From a checkpoint of a small transformer trained on Wikipedia: 7.6M parameters, normalized queries and keys.
MLP neurons of a small language model. Each row is named by its layer, matrix (up: input weights) and neuron, and shows model dimensions 0-127. Each number is 500 + 50 x the weight over its row's rms, rounded and kept within 0 to 999. Numbers have three digits each.
After each neuron's rows, "fires after" lists the tokens most often just before its 100 highest values on Wikipedia text that the model never trained on.

L6.up931:517490422475463467533542494548454496477425492475480457455523512586405448455499496501533507571561455467476557445463510511537542463597454528559562530370509455537480557450531477420579456537425582495540497529444479493545500460472509535557555467522511538492504496519478439560430582494496450459508560509526516485575483502571414512572387557491498491564543459508521478473530467471531522476514
fires after: "ec", "ag", "ic", "ac", "c", "le"

L2.up589:644436505471492497414554458463518492499444498401503473544450524482546495588531496474425505565434470559499547428601557459455544482478443526532563473454491482439461527545557504529533455509481517495574443568491436515519483519490515392468553449476543483446506459550535514490519581552539554596496484501481555515475444533398433469507503558540468550575505539495415557326503515547388463546529
fires after: " S", " Sp", "e", "er", "c", "im"

L2.up480:590427459509505489407493433553504451492456467427434551460399518533564548538501499447525457581534572545512562437650497452485520475433414498414583413511533512572517562486516447613503487482522502487456449568503518473477486437499538463494512421567546441548481540403472457472513471497540506518467482541473506590600426487486417485469435524537497470472518476533581535392455530518413505491490
fires after: " sp", " Sp", " Col", "e", "act", "eat"

L2.up670:516562479477467397486421524528473443459491418561529465541510551528518465462496486538406522503407549521508400536551480391478531541515494472455564450512530523424507444466453578488511543458502428522476489534468352508548524521525610490500503492427489480463573358486513517453536503429579455448501551556518502505531509464439444447550473499546478582443430544431444466520531485553524535430427
fires after: "v", " v", " V", "."

L2.up636:582609367541457546488514513460514438432536543510503531456546539542506415588468494413545521453462498547517565457529476498544503483555370571461608495458517529541477538458501550524520466435449490464550510492524519520533559507435608489374523546521485431503456497427459548423395574565501509509537479529434469531544550470476490471516464433490546452657515558546508488439585513463480574522586
fires after: " s", " S", "ou", " G", "S"

L2.up874:519556566495498498419365456545537463557534432459465524546480620490538537536454460497367543541525474559549532481543475480465506476610422526430514469498479579566503522508513490540514447620526502449531419507502444524540663541518553509504497487599504471486490443492582437534452572505503425507466404436407507409517432563479488518600452486446512450450495558586463516488368485538478468551518
fires after: " comp", " f", " d", " Col", " F", " ind"

L2.up857:491458538505523465471537489440528527487489504538387472553463583490554556514527535557445492486539526470489504483525477402547598439498486515439474518392584528458568504394468504460555475504585481513539495548485405489520477330437399545518433391543474536540481470441531542561418504565481499503496543508526579478482415508537502444504423516501501440435450560569497484513503505484514567575542
fires after: " wh", " c", " Sc", " sc", "l", " B"

L2.up232:508598452535592466487530434545396548424492525588410480423500481507540613564424566451443491489519501484443538388531539500474552552487593583572524492570606475531492451514528495480558511431518548576547499462477512526498495520534512590482533466465531451415474500506394591537450494398516436460551469498554443462491511528445495494444404441496485408499433537535650513533455542436491520565452
fires after: "p", " p", " M", " P", "P"

L2.up29:546549505463517427442425513433497511500495481584474494605533481446468421622523543553373449497436454506406521533516448491600509413526530470512546539565484518498462538422441509466515554527428523506511478529453468412654479395527510570526603432476544489486559499400494448496500565518456497486460523465446530496473370470561451454463438539447480438442462531513505522545431442586525548497568
fires after: " tr", " B", " b", "l", "b", "B"

L2.up1001:526436414494560528515527529478495490486487509499528383522511537457547425512480457425463446475477524616485526472524455410546531522539494488423498522475544480449515495566488481432551504517541516512425544530481528498450467433526480445605509427440524485546492486571545568508570530589483489465550609545575488524572545488505586459526449471539434439434504594442498514522531490567516448539547
fires after: " V", "V", " B", "v"

L2.up909:497498547483598490524407482543401532446499583548485504512528502405432566547435445510475506577485531547467481531533526523457532479521484529549499520470562514505407551476451517538470468440459577527469502560526542490559447444622500521493562503417542499526488489577456559579506565467553388382579462501466408436503588367441472470531491544508461453447548448590498477559451417555556526592528
fires after: " P", " p", "p", "P"

L2.up385:576491397501535518538381512592536531461484499556457551539396411475579518527449602529384366502494500486524601506560444594478497524489517456506474514522616574435451507476504519529581480541496502387449434549440480469464581525567483527496569519466537413587482468567454489462421499522473585448494457510590491398467521644520427529524509524515496545592497582539513466522479515490508556457481
fires after: " f", "f", " F", "re"

L2.up381:426554431522421479498409554563505591431494489499481407563527487626450567589493424543560561478473448466484490498557514475460579516435486519444532580439523461601443519592543544483345510539550516501458464460491530438472463484465537465531493522529506481455493485584503463420535545576520537525421518464489439495514555492418540434550426473466513514544459447551542394479475501512507582549471
fires after: " s", " S", " th", "s", "iss", "b"

L2.up768:496436477543499501500480505543467468502415399555586472454496514470454459531360481542440573432522517606520489487542490451440526490415481566450524594512562379491572501434445570549554610479490531479479520482588557452604491509541585456456562461539439529503498515511574489456457550579526475456458484542583423467532604375458522532496506489496435516517442503542518512468609530458398483486522
fires after: " m", " M", " s", "M", "ou"

L2.up671:486426528430473467465443453461540431449445576494444525480485488429443549461501490478479551409479428521454533544581536469580535523509413461487572492435571499510480529537488457438545395571529538490457503503452424470532480356599551532575468503476453534629616441442487494451536518624493441526518531468490532534581572503457444497593444450517519500480470524524484533534455527500472550482491
fires after: " V", " v", " Th", " wh", "ov", "hn"

L2.up236:435466564420503571440447443477535589387555602463595481389429472479558528480484481499522510569417484552448510489499473391479552461542452517574527539464554548519405505431498562444559465518469460360452487474522530505516491524547522537406478505495525560510388459538603514536414499599465497504454469586570561578486570522487520601510452524591507486490571426451559534430564507484510548483566
fires after: " st", " St", "re", " sc", " T"

L2.up1013:597570483480524553488417510476486393487489453494531447643554559475364487568482523558455511490546582531455597462464467541473504514574475433505484479469552505550557524494512479592520508605490513474529484472492406386471548484559448461413482404524441501502524506540516512478532468545352480526502456492461431445460441563510467425515484542527442511554443480528484513561448414457472499540519
fires after: " F", " d", " D", " f"

L2.up824:422508538589511466478442462470516603467455557457460473476520399564528580487551414571514516455562506458469508480563534531498522467507550470472518571512443483458480597538552534619504567460482477452474601481552502447478500572426548471536416565465512510398547476554401493467459561532487352532547560406468455445521535513500463492488466521586544480493465476559499434484494535495477538618497
fires after: " s", " S", " p", " P"

L2.up621:486525541461462476449438518537543462423550534516400557535550504440479497442534524406447479442506511493525512418501406482459529441585442550492509487487451563490545494422548544494575464548529619436539523484486539478449429477458484528490530504494423547417548577495553468469603531472382468485533536518550449485460512539460510512520513444452415433414495482491488435449539431563409564591526
fires after: "°", " Mar", "1", "ober", "8", "|"

L2.up1008:495587504477527657437548604466428461455435550454591548396550517510546509537521525481525507444479456507527507465560525449481525513498413540476530555449547491506455537476484452461528487494466598532491450460486487525513433484513466469497513477605542460483461491486524489495447547551527563520540508558439477452509436369552402452512477603552474471587495558506530440506489406542503677505507
fires after: " s", "ou", " n", "s", " m", "1"

L2.up712:600510556576575620405534554522586454472554489430478515547472394557562467442361477514574407538423490517450625492541463444473390537503484554542535478505512543389478433399499532423533553532498574510440447535471491520594579516529479468450502423573542488528372507592586476526447533507527504515566544460467541491568545432402456494563509461580493503513538410476510451453483507436468517562513
fires after: " t", " st", "ru", " T", "ater"

L2.up13:557463523566462476535442408571413436502535456472480424482500563520570458531458547494443520543520471570544616514510445500466398503541561446437454430517499536502482487496466494588523457610574514456460514510490511515425546549624559487548513439536416451581456489427484504499506507584481514567395427464447437433468400603509509515576527583459474478572547461501491559454445379487519505538488
fires after: " f", " F", "f", " sub", "en"

L6.up631:556576515467570536569519499446533555549580478445546501456496534479429525520545503536592499509432527529492526608402565461594521546439417587482557563562544509642451526405504560545601548494471501534458448509528494430551508510491479497489541522537410502483506496533511510450409489546411422497567429497483431510523677531474463527558450471509506510493523495488524510562377479543425517479538
fires after: " of", " to", "th", "t", " ch"

L2.up239:557430507543497524407524472544575533540538566498423492476459539547567419508366465607495487524546427613543517420502447512508464420478492561523466551537530509487550581443485455467468521507480443575420507544578476451636481561497569594439530531542420487433466541487526529596488520542449558472508542528534534453496531437410540472501479504536535510462482463520441495459540446491495551447449
fires after: " st", "st", "est", " app", "im", "ran"

L2.up620:520403516506532518533408497552464549511525538433445459506505433483512511466482517508591542505477418557456608603545494489562496465481530446511547493505432489497371534486488548460453548468477511437471587403429603546516525492531499559513507529545470452479523467464367558474487509492430513476452314436492538438511513465516526487505444510556542540461555486489418509440564484517498480569514
fires after: " J", " N", "y", " j", " act", "J"

L2.up557:585448497496494503432520533545488613477557463468485468443435438436605544554512447499509509619589415463572571508555503494442419487566356548393537477509462552560426545464533543561487552532415458482508487526556538504551516568571478501556450494514477533550433564561514567432445579549525528535501425480553505517492524478431490560521436520564474439511614475497551475521490507492504507490549
fires after: " st", "ru", " K", " St", " sh"

L2.up212:512498460456542473502522453614475520504468590542476490476484455514553508430569561420499561477555475493426527648549473522551587475437520472424475477572410437451498488519518525500506439430489572482549604507484520513478473509496594608499506515514429438535434555501440569504516519497529500410566389456505572487408474392462521491515503458579444586449533486530409487514521533409543490616458
fires after: " N", " I", " J", "n"

L2.up737:512492501506549480458465476516503511415518529568362451464467563486504467500407445555454472502469499514433503489557468516515498425500465553489573508559569528482421452475527480438488558416529542442465518450504506484405546468577547549490601523439480440507501442506420576483511588523492468509581532556539488499409503527536535423477400431520500412492492597466482481590396491557543469566515
fires after: " B", " P", " p", " V", " v", " b"

L2.up463:527463535544523537434539455561605484485433455620545603586539457446512487483307506530524567505470457490583493503584547384575534489437580480517569508542538521456499461508460465566544499483455571551476581501439496416558449468512483475455460438549447458380498454441428498536493477512499526481406500513522455452514501483423534535510530571549412448532483516524525552467505564475422463418476
fires after: " m", " M", "^"

L6.up956:515594510450510445541588543467593508531413426430544449513465548448572517535582538564497544507533570643420505474451418572606454479506433549414500554504553513497462556432546584549492587520492435541539488507532462568510545493525449579483513525453483508515566504496553489419416550434490480468501577515486450553599579568537534479508463516509488528417541463595533505552518438488496547493430
fires after: " of", " during", " by"

L2.up932:538488509412489468496421469546494496502383474427528495558478549519456516536509445514424453603549478586515502533550508648438518469484513481444580511511509552476502513480448492597559453542516427412535483504527436495463471562546497542537489451455421420470510441498418530522505581435539450551632467514482496459471445520531514426585468430460466444480553400545565494496537497550532468499547
fires after: " F", " f", "f", "F"

L2.up439:596492503455422520512467428534528415527475393453524481503424521503516482495464464539408520495508503478383522527578487602470493592513513426447511515458481520486477466533420448504519470589470615427484514536511479431513575564509478526562541429533500441581522421544491456539523525464492520530502482503492511438492453560527432530488522590419522471503491486562482473445431489443531569450624
fires after: " f", " F", "f", " comp", "ff"

L6.up852:515464480456461513525495422482502487479408510473456529519500576588575542407514491407509540548570484484509512426430552506416565426478474539479576477411572443569500510487489507396450496533481537453518498430549483605524533493528582440521508441460468508475558565499575584435444537381391486441476523562445489516651566569453465512523418588506436499448544464475520543479451519442516477493442
fires after: " G", "ag", "ar", "ig", "ec", "ed"

L2.up339:518554501569536473450576556480545435415500481516497563481497514488429508563429535533385597537457449564472498463517456459536538500501574545464449557472498500484510483519410564472482490457543531618445562527498497520503460517511414445543454463481472558448593455531528502571567430468485521513461354500520480582520482500441490476591555593512459520425414552484480484455576446482389430420467
fires after: " m", " M", "em", "M"

L2.up780:519334447527553506482612517443453473482559499429512538495410438467701510463396475510489504550542490515515500472520496539521487471551453584553506510468576559426517554457536512416544495514594424468478476454493565468536541534446476462467403496536519573504430555466509500569437528511462530493503463527515513553546539511450476510431498461511499526475492485578515568461586463456472488418452
fires after: "st", " st", " T", "ark", " St"

L2.up470:471505541429511474525592439586498420500525467397510543389533411487407506520566480478432520521525605531502521491472385512460531451507518573463533502610440550425474430482438509467576435536501497459531523510550469541491539499546470541580567542541420568435541449452541475427589573440411511494527557450562495433593471548473549523468466502447442439476433565581467469494408515533511431540410
fires after: "°", "ober", "il", "ol", "re"

L2.up185:532506441574559463510482498475529474487490452449399531480488477496460542486471462405513540433471499573498484531556506519526489484492450461528548473470516476491530402523502584467491583517643536517438535419509388490447492475541527499530609409407479533522542392480524543453592488583500440528507494588533412536511540467519568407604480482527513549577487533506489472461451510514546504473397
fires after: "v", " v", " V", " reg", " m", " cont"

L2.up851:579487479503505467516436498534463512490464609481518519532443504448538554522439484485477414516509406557428454525502460579515543475515503546552518497492593489537502459579497550437454513500440479452456562477456567525543516514492579536490584511438450499493477460565448509518506603476505407588566500437587444429475586536462553465454475470552428343496534637530396520455481451503504489524558
fires after: " P", " p", " com", " ex", " v", "x"